MLP neurons of a small language model. Each row is named by its layer, matrix (up: input weights) and neuron, and shows model dimensions 0-127. Each number is 500 + 40 x the weight over its row's rms, rounded and kept within 0 to 999. Numbers have three digits each.
Before each neuron's rows, "fires in" lists the words (lower case) most often at its 100 highest values on Wikipedia text that the model never trained on.

fires in: "in"
L3.up366:466471500501537400529538539451528445506475560409433401532489480513531467473505481474577467541500404469516486563454526511456530502531493484508480531459447520504486477549480478531442541569470488520503543631510582410551534512472519503481561479491503459429512477510561471537443503430505469455489485505527530466487486477552494460564437535530507501580484480482526538493506489462584530480497

fires in: "early", "also", "elementary", "eastern", "turnout", "death"
L6.up62:441512494474426474447504449478406438482481538597534517496526467532471507500476487525494500429526544427534474551495483492477468548427528538462490515426549540431573524550592492524450494487445442532522471533555427479487490465512488506477465464474491536537530541450481421509529497521516457430460508501461497506554497537484439495448473464538485464453547499498441500464462460472513485496556

fires in: "central", "york", "his", "company", "colorado", "czech"
L3.up960:482544539569479475474447495524509504457463433522497464452436452453457447460478525527534516496437523433470555533386541484569579500485525465504554486462524508480476559485484444535555525541509462428500499495504488541546427444443545465549507461524525490517525514481538509450532491541557546538506505485507499539536480563519496392497495536485474482467521488450466435516471512611502435455487

fires in: "ned", "military", "museum", "navy", "command", "now"
L4.up615:457533488516455562558481519500452484581416569473499501508562547508533447458510498535561549377529487516519469439520520461585482535481527537517474511480468562427565519528483528557458530546477485597445527567525587534494497486492519509535474578467444469518517418527512509462522511493530541520554513538435477498515495483498493464439508530521446526462416458551421444464513511520498566498537

fires in: "life", "personal", "charles", "career", "biography", "and"
L6.up36:487603490538486499485557506472544523474517441475567420522523465457491449496420420495490471428484629531524530474476510571462483486532481478473488465497485603492425446489426486510520538597480521527515522452535481568521502447450524483502494457502528546516492545494427507576493479512463506517440513430502579481465530546495503457546465510559535525568465569512476452488509492478527494493490

fires in: "and", "service", "served", "services", "earned", "serving"
L4.up469:515537475455479426442566530428484429547539480509526569504471553474482458482513543500502542510533501499539513522552544470502544422454515478512593526548569470467539487530501410471514420445508485480534410509579520528451564505487488533472470424542535495448520439548517522483461518469496486568484499492494435493505443548462498551486478549506527490495486557515502467445475519515587464500458

fires in: "two", "original", "michigan", "geography", "seattle", "pakistan"
L4.up738:443515474471535442552479490562499501542509477441471518475544473508490519494569532529499516493560530557468524513470498512575513510546522537480468475455453462477451559514486439497448506378484528570531554510456547515448522528474485582545497500502548468511481463495517520454587492522565476555533532578512544459565462492539481465570524465503423518490491518486499478529496507536548548434426

fires in: "that", "through", "throughout", "various"
L6.up384:440504399477572503479525529519514441451542539474480552544474511465527478498556497552481431525537505541489495464464555474520477508462485453544495497507483417479509586450514484543578455502437562466441421501485458550411548512513461475528563516564473513462502478558527496575514532455545499481446479530585568473531517489479534442507534505461473438553510444483478486584525497573412526456441

fires in: "in", "it"
L4.up242:524452452536505511436476475542557533489543543468441501449464569580538487426441546507562490485472494427503468494470501532512555478493446511458529558502484465535502430558484462470491531553518460522451511496563513470493492471573483520508524471475488473532468545474596509466465497516540442505472443496492552481536474471544563453587491473539508494460504530489491500524521513533517439568484

fires in: "this", "through", "three", "television", "throughout"
L8.up390:465480517522555556571528509476553515545490406521457434459569484528524540524553499554475471530553474482422534502540521462504472476488481467458490521501467522506580497546505523500560488473471529509563540512465527495474484568488465497532556562415548463468538398522495524523561492510452442496487471508544520552477506462481488511505550488509497487560495420484588501466524603548440551503538

fires in: "under", "during", "after", "at", "upon", "by"
L4.up35:514560502448513493558524461511486480487464475500507468486515506456580458510525542565499502552443517484566530552461547516429508505462342479535447464504530514469543552500532529507503548506588467489505496480463452420466506533426487526497531486453507464496489516544550488498475462549486475501416549491525470486418472570507544566530517510516539467474496544472463549555466426448474565534485

fires in: "east", "northern", "western", "woods", "south"
L3.up459:451518531473600495517499436487494481515508533537484406485546524487504470492459556521521472472551560537505440564430508551465481456507466522507443510460478472505471446491553431497472457407500489476556535554481444530534515449459477509428452515499567558502472476433539484568486520502533466574496545476482448506602496494566490449447536589430528520460536442517449406459531539545542485491446

fires in: "not", "or", "to", "most", "an", "every"
L7.up389:422489537518457529486476495526566544481516508531517430470483543481540463474443502507478467469454470501427489477510511431490442461491516531524568510516534493527489493495474588502530509475429508543563524500470533513473478541455395495416510529561534527517587513485508497475494467498437443465542478505526439545528488435573525561450478492506498629537490435536488461592566471557529502502515

fires in: "league", "their", "s", "library", "a"
L6.up742:521419534486415473494512561494513514476415458470461468490526460544455465437485451515496585505425499468480516537499441546566497547529443472519412465492527563488475519508465519488537521457536549477468508531450522506466483472523525444462473496540574540507460423510534511519500543409541463437549480477543542502436464440533509465585505480480413549529494514586483521563487467523507460505467

fires in: "also", "suzuki", "without", "other", "puerto"
L3.up537:511513550522495507467439517401493487510484556455519467491517556500481473489560516515584437469523436553445486604465496514494485428516492500489556511527515490574433501411508471457534513472525549546461557458543557495409486530522533484542517510525539511554527457482459400385491512444444445522446518545490509495478461502639584445542519555500533492523491527510504524426447516542505492483493

fires in: "it", "for", "she", "published"
L7.up424:522496493489517518531516467510571472553457537478585397538522495440486462446531502503491525537492473432520527567460552497470445506551505455455497513488524552509483511518478448519463501536495463572495502496517482570532492565480486538464564499464461426535557457549552510417523412455568509564500452482460502451519489475489565442489426538534457517521488480426476459507474523421462478508470

fires in: "died", "united", "festival", "director", "preceded"
L3.up348:516533497542541543512541566498522509530475477527407625514495540560529486539467542515521517571497583538501434479496508548505516551467559464499517536458539559499578439459468499498473436512484570481497479476472462542465482537441423482486516534514421495500431514465536442479517505487489425493451462483542547550504497503380533478627502589564520525455490490443453506464575505447420423520484

fires in: "on", "during", "when", "while"
L4.up174:534458526537485522547564428441442488575519522469464417508468536413552435510459566478509497503464523515487491517481462476482566569458485485456503520489503430492504502434609480532489449467541518478561471545449517497469512592391525556485555518423471469456592537472534485507550424464489489489473524515479479511566473519482474485500486467491487489471453517445431499581512498471488476522505

fires in: "village", "lab", "died", "novak", "de", "director"
L3.up174:487394482468480506450578561505509560503470479534474458546507510462419499521469464522530436461447559493495416537472455523511509547423479491511487545539499537479505495539457587474498509491497570430504545487479460507561509539542475563547510589503478500476447544558467527480535447528459482491499515491466489454543533461504504396506474540504573545509560459497473457514546472427552490527510

fires in: "january", "october", "april"
L4.up300:519497529545555532455528497449486509441485535470527563520465507486521527511534561508491454567539508523510463554538526441397537526474485470481538435560602513511538433426497464474534521501479550513493526580511527485470511511481552454569537510475473504480509479475459523497498479504576436472480450513517578467497534563530461527446533486533494525463597593451483512536485497473500519416496

fires in: "can", "not", "could", "should", "decided", "did"
L4.up927:471490511488524517561614474542536511546424505517517511544529515517492501463568438485506510464448503498535456474520508607488443461512524459516474516477445446541527553481477494473506476482405509535522516551394527484458502484478540485459548462458505553524481486478539561551500472517511518438461483505413533399564515520508487510503481483590547480484457497491477443443556471420520527528509

fires in: "life", "february", "one", "love", "weiss"
L3.up435:473438457490464595494491474369491495489466521519565519510421427502488534526504486486461490543408445523465473486536443523573492532515494506486509543414487513524526468469512577449489599454496577525528478569498621442498472512506559556563428438462488457501477467535524480475556482440523470499506515432405454531476544511501519525444452457574517536549525457465530460439522473436494493444474

fires in: "on", "s", "of", "with", "between", "by"
L7.up808:484494506549495503517545572605491525452573413463524556508458502516494508455525444491519542511457496484429532583488505506478502478489480550534518519528530491508505539505427462522493495501482487519494511474479477461448505509527495468518607530481518546516506506529502406529500565557504502436600494498436513535498490458563520486496496482519488547490443507486482501469560486466458479449543

fires in: "she", "when", "where", "he"
L3.up849:421449549530569466456536495465473437509545530497547498506484450529539537493504528480572491512426577542469529495471460433516520542425569534591498482488509433432511433520454503544518512521556485483465520450579476559506511512501492534465453480431438500524531476473464493472545541522551453560460478454504477537403505496510550514493451433424488476498455505545464510491470541483441468442462

fires in: "she", "his", "for", "however", "its"
L4.up852:467437523516459490530530499475508480486477427496497400531557520505514460524468445576518529504456539435468530555513492543500452443504513503475520422468479482489483542394521456524496472435510539557506564510473538527494463524533473495533504524457536461462516552515573507512531474489523493461462492489443489513499486484547537478553419571548472568546494484448490441534524456476412520603495

fires in: "while", "due", "railway", "away", "waterways"
L3.up916:481548467527419512531552478534504524480544585504456511477484472546492525516499471579414490548518538451525536468495476525511500524535444547487489541565479469446458520448544532508563435444510562466548496445460549552485462492486474491474593488455494445491549462481477430441471467531492495484543489470471518504484472460495514545468519564564527468527508532492552458427403522475455445430500

fires in: "also", "worked", "gave", "have", "became"
L4.up424:437493511516499557463512448462547502436488529519499511529508429495496517481585558519522489558472460524546485541500581492519459479450525432368459483537522594459470460445438539498449523463495467447554540468481489496558510525514484415454481477516479492485508532602478490471493536489439520513465454506419470509480473528461437473518502465564479552490489549482516506537535486528514490584552

fires in: "this", "three", "thomas", "third", "than"
L3.up168:548505565526546520502481488555548436446541550508398410482503475497546452538517531540457489515480533465462515488495480513600522464519488503471506531498530508492506578539427534529455519542490472414594512440578518475504471535572490558394502517485549555553456447538495486538532508487463509475526481466522508474423590414483484385465461532473548517539533497475492531485496502436410488531474

fires in: "been", "was", "be", "also"
L6.up1008:481498542474530465465522532469544458458518516514579481488460444538523376475484590500541390497524491509477535438440529556435502440471514480482500425446424465531541507496503521497486508471480479521464489477517550419429467491514545495466521503436495522541512452560513545486431589502459529493419466513602505481493531494474493446510485446416512553487603497493483456491488543454488508502465

fires in: "united", "university", "union", "universe"
L6.up587:504545466469480560496457496518611469469494560578502520527468535537509506451433543528522564428520485479536510509472481456530544534473505518482425510574487561531542560457467469509466486469497519557495514492537551480542471478484486435542598438477521489431406503546535523497530498500453589510493447445508475497503465441538489520537521507517445464530465444457507474515471503416550524554508

fires in: "general", "performed", "performance", "daughter", "performing", "belize"
L3.up656:491494535528495483453495464519439480527521561466478555547486490498496418478510504493492490502505495397506574427469511482568533500503449532513504507440490416497492458472497479532559516474560534570567515480522435509567435527498474463500557510469478609573439479467530503542478492551511494482477482442455512495523523539454535532480460603465514487530473520523482467500466466433507433497436

fires in: "school", "early", "seats"
L4.up938:497423511538509479473508525491549446459515505477512518522532514516492520498497535470479459453483561498447598498479531481457472571481520509456501473494467491550515478474437477492510450496577539524536469519505553482425503519539601488510541430461450505507511459468497464546578486472485374534518447548580430444500534498471517456552504620452519428544462454497544480516517487446464522518484

fires in: "april", "school", "second", "time", "secretary", "supreme"
L7.up298:484458488495481572501559543497513534499513545498486492517472569550474524506528526528480508465481509473474537418479464561430561500486518432500510512501505540493536473524455517530509490467572498504496506483434531473516465487499497476434502570471435481451454570498496553501519517567421481513500518496546465488520522437446585485454406457411529418503499522442504520472528513429531570524526

fires in: "she", "who", "also", "reserves", "by", "pittsburgh"
L6.up416:512524497554413480431520435463550451413500508473479513608495463444529430540522489468549527520507488504509558539507480503480513556561490571522454505520545500493581499530467524548494527496396527474566519488476536446528512480543448521430513550504527533505486469463524425529465464524532457483562477480561479545535537522450507441517536510559432567497550560473538482475537501491456445526519

fires in: "born", "of", "on", "at", "upon"
L7.up643:488546510532411440470476491537426489498511555502470477513542532496557481510477516546494497507392436482547539519498454586465553478462467514556499553484519558544475493503445515511464516487482555511422500527486483480467498482527430424569517488529420493533504463483434545518427521511493553485579505489492527533507453468508486475514506444455478570549504424532485493502522458507445529424452

fires in: "new", "northern", "southern", "western", "english"
L6.up262:477523483509523525529537576489519502549458506549519453501557505525500509525418561477570499565441527471575470430500461473437480550511512528492476470493462542504470463465506425496480493522481509549445545471413501538542575500424483426512514494548513456502501500405498528481484571527465449584451562482482479518402516494554518461543514528491451508510439537474445498485574511466461475472463

fires in: "also", "nl", "modern", "ncl", "new"
L3.up408:438498492550481534541465528511500437553507563537512519471575530544456527550534444458472494510509499509510531548488609522444478374549482476464496497483507538472494488546542486497527452483549461503475490423503500493522467540528510496450494532532443518556474469531489525461488537475445557496414470466505495528492561481542441511536515440504521521490434514491511495536493453435503471534454

fires in: "her", "february", "linfield", "our"
L8.up998:536546467542462511431485530588450459514418489496469641488472497513521453531417517449523510501409430493497492548524470566507446473442519477489543412494498499459613521486497535549548504496497502544498476555585513507541474490506468442511477566476526544466472480524449493433528458550581444489437532493507434531550469564495563525494498529529481527421557500474531485456490479451525475570572

fires in: "united", "film", "african"
L4.up624:520539508511497510529557503433469484503532470483500544468400461488475503470497512581573522439454420456520479478498497490430560504505570460414475485487492452452514449517496536526482540478524519522508536482467517448455534539501482511478434570494554504495511444497480446549526587517529514520504477415429529492467509506491511506512516452509432545572514491503570533437534511578522519516523

fires in: "village", "footballer", "creek", "episode", "children", "secretary"
L3.up303:458457500525525444522488452533504476478505470491570467538575537555542473502530501505513513534454477431532474472510505480470455535434494489472483494483513527427505594502525449520535463443503552505428560615547528546531463480558442466434462518561494463483432444503462545518445501552545477484491486444531506451523499509543567473491477489611513503492497457498409522465447523491570526446571

fires in: "when", "world", "work", "where", "worked", "works"
L3.up613:467458453547478531503500517492495488479487509602472475526484490465485518446493505418516510488499516517534488581433487515459539466490497484568501537513459450431471493505530474602544480488531446462561497499479487523517503470457535458502492490481512455500551499481472521486472493532533526573515519484494471541538514463470467509568526512449490542480457523554537495565456486526419466414460

fires in: "between", "married", "competition"
L3.up975:597439518513500517492571429540509507463508481502486456540472501494424485565495584482477409480459525444468524474505507442526438506538465556491478499492487469433541454529509475492531514486472452508469563515467537482513575506500559490474487542503546515568514518489569578499552524495485491505438540461498517525470551483544541519424474500533501549451539569470521475546546523463513523457472

fires in: "film", "album", "medal", "another", "museum", "minutes"
L3.up816:451472451461397451489477438481513543538535451468514519514481488488474525527506509572588544490474509491488534487502549556490507601501492472520507498504511469526588527443482476492594573474526472517517518583460483515511505450542486515512435517442481506551510413514526534556526496531527459566410510516517506535534532513465547477553512472415489474558453428509538554459504502533516505471475

fires in: "the", "nl", "nll", "they", "points"
L6.up700:508504528412526552535484534511502407509494521529522539490533502476421427555506536538453468518534513471513516487469504526416539515494530509483472460529458532485483509520577501482502550503440486498491534544553539500497497512454517499513548463577562465454501437516472465469558488516523554502511457530568510476414445481526423489581474575478486503590503463446504459437517516469489501499477

fires in: "she", "born", "used", "may", "when", "cases"
L7.up571:551510477494542537475565467479572526446534473482527489514444526543465514548518543446461572472514487511530534496425495524448475494511510468524523507478472454489524563601452526510515462495478490474521519428486538499501560542475503540444461522498574460506558412509550550435503530539568452574453520426530482454536500558403514504491569491412540528482427458563478428495427458460423529488465

fires in: "however", "would", "total", "well"
L4.up758:498491475553506477538481524553538498475541473487516495448473458540484505518538546493494546487491499449486558510521521514477487501466462485420516469568530509479462571532474493513536468457537453523517495477521522537451558535519446532437545478553486503532490520465479521485515470533489542529483477531500498406480500546555510495491487424501490531533466473523557539522513496394571593531446

fires in: "he", "she"
L3.up810:409447594467458501476513496442496456506509479500526463505441485545528489488460502457548449494527488456545468502525527512502554552513436530483493504503469473537612531437506514547501467577510537442481475430507555477548492528477481491472496531505485478500483434493465514508563502522440466531490556507480454461525497474473593499525491492443501554455473604546536477485462478500532501578467

fires in: "august", "county", "january", "however"
L7.up944:498524521521527445468483485521525495467475447541499451496503533475494517510481534496437463530507414502600522523576504483457491526554534554500539587514489535516531464463549478562521546513457477478593457482494527447491543527387536491528517432430480469527553455523526472494478538464498468444583476498500544467573486538541502508495498540458429527458506521499508465537486498480566626516513

fires in: "through", "throughout", "to", "and", "construction"
L7.up763:504533478528513473502536417526543509568457464544500476488529512500508523470460479477521490459495549502493442476564526546542535549536473532507476424484538504436514481482431570548572420466493516469484483408492465433525525511562462391557517468546523567433467544541496494516482511480570433434480485429486587506522504482542578485547478483488474423559518506487512445535535528512510479456506

fires in: "before", "between", "would", "who", "three", "whether"
L7.up748:429552483485467483548443521536498425508523507543426423525587489445494474522513500507485551497569451512526542518539487478532478454528515451518556499475497472411565541546527433492556536456476507530557549551472566536564437564490554492495463490544508427427433494463452478412486512464518504500496393561490565517515510467562444484468461507540508479506493517493553561432548491456442502428485

fires in: "government", "township", "town", "total", "tower"
L4.up865:416563480416480445535503491472601467494514533478440474486500461519494520479501542474554545490523544457467528431507505495512511419527506474483512453493479468550540525520449507501403455490476460511541502476528539481500504510456491515542539474455516440563512449517510551481432476581446511487488569548496438529489501498504436515529493439524445499512606447551504545524526523560519455514526

fires in: "northern", "southern", "western", "throughout", "international", "eastern"
L4.up970:425496483473480437445496520486435453475522514549517470492512449458521489542522496533454535491557479504474475595524578541489490455421545475500519503494476508483515475502485502490456571463514505491491489478471495502520495532494440447423495446525513513585532529493579480501512523518536503572562546519532533529421528513480504462485460463542503443497556501500584479537484431457411546461491

fires in: "been", "being", "when", "be", "creek"
L3.up69:503506523522549494494543527502538556422495465519499446502499482528489434487506513411476390523535470515539464462469490550572460443478479559504549513523455460505503416493501433522567486514544508490489560500490442444474489536388477498458557533442553532481561463487449514503470499468524495534475507495539512532469570521479419468497524504514474518539494505523509495514529527551563473470544

fires in: "states", "india", "state", "indian", "independent"
L4.up389:439452502538479536522469546471552450508521450495526533447497491471482447480487539561512464535469417453399483495532547463548456572477522564427494495491499497579529513550489486546484481545544517454490434494464500465474526530426545539523495439494549486505416465496464574552541545530505516471430474502487472526530499515502515541530456460501493528487547412563469504494520468566474494506482

fires in: "is", "has", "are", "was"
L6.up61:513436541563518492522436489559484473515503400506528549477539544479483512506480485509533447520559467448539435548420513494507526439521489502458491454537511478471520551476458484503521537371497475541504467443507503509435461558516474488537390467486526479548531460546538567444587498492475535483502454522434515512518472523500564412594500506521502512445573428493514488486513491526503547563421

fires in: "season", "singles", "show", "year", "issue", "shows"
L3.up695:460495444499505450452434463497545439498489486477494505466475474441492491523483420510469498475551507507514462494445512585573525553393515539484571530583442476472492536463506488423515503506434494488413498525519554505586463488491485552505518508538514524517500454437561490493499444476500483488534487496542464557482541514535536517502536471509515533497511420527483474537487464536543579502429

fires in: "by", "and", "of"
L6.up642:515535508444509445515479442537466442399510448503461508583475535535546447499505513475580533571460477525468600542533533553456532531487527486523484552487486501502498549486543476464459484475512450558474521495511506464471436466496445490511534616442523514484550464507541443425424456499480468459494502489477490424501489467530455536496526476462530506578446502423394560513548526483472492480425

fires in: "6", "7", "ocean", "river", "preceded"
L3.up14:501520519535535552565503533528538547435498540542506537496458432523462543524485542514474450474544514564416520528451495533461482491470505491434458518498472484463444461546510503377501505515415510516493494500505440454467492515524557532502605483479494573548523484471459513411536425522440460430494479459555519446483523495476614526575484480469519493483535547483522501533496395478455413514485

fires in: "competition", "position", "positions", "initial", "initially", "united"
L4.up563:502490439523451520485561608542547482588461505532562451528460541520476519486528547486573466546444525476490414525500482516514506522482504542462555568436511512471492503507522461491451483465499462458557485541451513503535579506458449478462493527508489530485515566551504466504516456444522435507553530406480530414464534463534466451442474460514471584503474500537519491548570493476489517430514

fires in: "school", "service", "series", "served", "general"
L6.up315:446469517531469481474496610502515513471517588433545482533529522512558486584466525512572487512418507495547529584438508497542471494511523520492502461488555488446503457477445507511542492497499459543542543463517486522497468522542538481565524508509486574474536471579503524453502454462454461558492437478607473430432510482499523445472572510491553469484400495496507409507509428459543511577522

fires in: "their", "and", "political", "personal"
L6.up455:490556527516400498559468523496568505514483459497507516560452498526514467499430521454490548456445484536522573514509536521490463494427509495496498446553513453552491461468441490433559509483540522533513533469524511483474558539509457499591520506501563536567502551478423437602502542508426532516462543353541466502505511519430525509500535507467465479551517552575472477525510445475482437535468

fires in: "life", "region", "wife", "review", "regarded", "relationship"
L3.up514:483433541510502558474538556471481437527459527527465464547502541490482524494478571487441458515540562518533486540531519499526468476478450463517504557446538469467442497539554511558458557497577518481503474558451556462441423488511534512534436530543509411470493450527451533502492512550487477593475496497542446430381589518430556533450513559532491447495459454463521538475561465479530562397507

fires in: "of", "los", "linfield"
L6.up35:506450535550441577484473523474472533504448554543514540461540487388560420524419487553532536493557485538531402530534506493528545470452490478494434461494462451550543479483454518525517521494485511526570565505478509458455483597488472479535450481454502488512490465456431501500476523515508537500502539490563497513483449453487560482496445476560480584510572510493509495503524521452399486474505

fires in: "where", "candidate", "show", "shows"
L3.up868:484552511507463507500515522479518515498502529489559565484537454509500451520514480443518469506502473496514493533436503469540504493439411520576575563550441501449458509519515396479530515524523529454537566534525501513497480485440561484486550499495490491562584509418481487473504481557464430518431504529482559516431486508538475483539517480464491469531471559544438556536424479483519533496469

fires in: "it", "also", "later", "and"
L6.up688:508486499495488454451503441512485499460552518474537494504515569521498480495507490455584461480532499536502486506428503525450548481535650460522478481480448495440539480498487549507456518455525413534567454582537551473523570515508539565496477526481480484472602481507528538484456464464511475497434425462526487493476513484450436536598448464515483511501451457563467515502574481524527505487513

fires in: "this", "his", "her", "its", "their"
L4.up971:511489565500424476547592508521504472538482527464473407512592477517496533496527561492474528511430463495546540538462477523475450551478480554527466462496459477507531469494483549574479550516502478553442511523445556436543457533483509533469557570477426503459573452495559518433482518497573526473515500473512475507577488481459463503532458538469452457508493541447448465534543466506499525540492

fires in: "and", "service", "who", "served"
L7.up152:468525488576536469442458463521511479477486443451447442578499552438559429394512503457534483512541511542538528569506457420554550481532541499600522514490493463512508490460525442523488549496473449541532476496548536575509482442512507548431491566464537498473552496586473504493438479541560446551468496500503422498481500448520545553465518485487540467529442473535467510512495490498465491374499

fires in: "three", "two", "right", "tennis"
L3.up39:521478471574467517466460502481476422521477501540492445540485566472523466516539427526510499469498455468470463489535493528607489500509510523467524481460479483495510604513523441461506464527397496501538516465541532487513482479493516561489475478578470513527424485516579557489484481568472467479513525546477443471583541501442485466492459532462508459581499473498486518484459514461570434531576

fires in: "when", "who", "united", "back", "successful"
L4.up584:467438469449527474425502481504482550482487449511429485512484555486499478541455420556465531483463454471507429535509482471515485503516429508478521504554482555447520446467379496561500472540577485508510488474466451539490488643491506503434488481500520495514528514531572433544468532497603500510444551536508546475470540450469425518440507493533516412475463503461523499508572543474587536437468

fires in: "between", "children", "men"
L3.up1010:457540579520474491498435491553582475451516538468468488483518533503434440458524516510447461500544459513509488584491511562521510448565479508529567422480513494510513576570505531470534464548536473424509555518508484530498505483536469513492546420488548514422489488582466491484474460440474505585517519466489537586516506511447444485499520477523470498485415484469515532513476551581496545447526

fires in: "it", "as", "while", "at", "its", "when"
L4.up97:552449477471409460450555462563420458534525480555517453447534488499507412561486520505489493442448580472498465595514516477442473527537462501504495464479446493492517464486560488572507466469457536456550499425469483577475479532495496550463553457458471496499583522479517521540557477500562472509479493452543524429461441538476546512536537489474530538527540491502486489541467486483467433554532

fires in: "at", "reaching", "entered"
L6.up151:517565404517455472476564504499512496497482457588502464459461446438464497463464580592572549476505526486508473495553519508480556483459459430501543535503479463469462492537451440592494480509505480494518554455522577496504494545561451475527439417436441524513536530513486474482488488506539530495542454417471477450479448465530504431492522495536475546548481498502470522501484435536512526507437

fires in: "region", "township", "state", "town", "brigade", "party"
L4.up497:372471451489483512540467448513492485437493471507425476471512529476535455518523434481479474443527506506525461534523535460460503482484468467533547542530543475513490521507416463537448486544487496526483502511556548455502462491498485486590519464543488470573495515474481506492488517468491512562528507551461578556468491446516517561529502545520507506559489408527487535522513480535515516457533

fires in: "also", "not", "area"
L3.up350:505542494537430461529508564468505510537559525471531563474432512536544439522537536436496464511537582489488561472534554539413422520495506556482443535457505526450478516546538475507504438552417475448514580436476536505515438496524451537474490505456515507504593524504571497456528547524460491565479528454447466484534561523469417508486496431482548512513469438433509451479489515469554459460481

fires in: "of", "including", "as", "cross", "include", "development"
L7.up972:457435504492518476524560424429542562505547487429565468497480538478569505515473453447454459520479532544516502561530464534460499449460473503473399520452472472499541477477483509466442473450514527501488507518557559402507503508480488427483556511548485536524515556423525567559456591518483479541523528460505478606452524540518576503492499578571557485474561485503525525502430493525522476491484

fires in: "that", "this", "it", "he", "him", "its"
L7.up159:451483482576484474463413502520484464487547501527419436537524528522576451497493406471517552468431518446513478507457513492487487526493459505432463529504497521521630537532537465551528519539427522505526475510496540494569465602519485477437485527507478519463522517527545497480524485443459479567526487462539471461464488513477515504504501457424488525446551483524488493518543423491516542566509

fires in: "american", "african", "soviet", "indian", "japanese", "russian"
L8.up865:490513549512548533463529499532565567509549466451469482473468486508527504505453527481445540510537532510508460504506444487499451476446477447563530473552466506554492509469537449527472479534523513531430403397472500560501520476505593448543473494511509520513435468543477545528563532437543441536526442497437538452493538536585442539538488484439523480497497556564497514533512505440499471527494

fires in: "january", "life", "population", "charts", "country", "chart"
L4.up905:489486507522424485550489469508542519442460469525473516563504523565479500543528500451505505467500479489480527560546485467450537483495455481504510530495550509464532464557559409493532573505500496527516464637488481500505534507517460468501443546525423470498436526592531524485486523453540462528445435574493533517518516520425469528478543521578459577433499485496510555556495522401490479528500

fires in: "main", "group", "germany", "german", "mainly", "maintains"
L3.up88:539474548548461480587461555425515505538564519528479499527434542423535506435485468540453457528476479477532546572528462522520471431509535457419503561504479460553483438453525488579513523442508481515501483528433502495544426507487528497490479505479487468530543495461674442461597567429521433528461451535474419466509490488465519463499529522482511484479505524543485501463475430546538596541476

fires in: "through", "throughout", "although", "washington", "thought", "though"
L3.up890:530543537489478478482543634513453462465516452452486501465513483485423459537530499465494517485463495534492448473504477461528525490521489506515582458488507490462497486497442481526515454432474493617526414465479499498439511501491424515504613471551467506497520461482584522482515614504511477470473549536434457417556511433476422508567465457533457514474499483485469521524531459521523498446462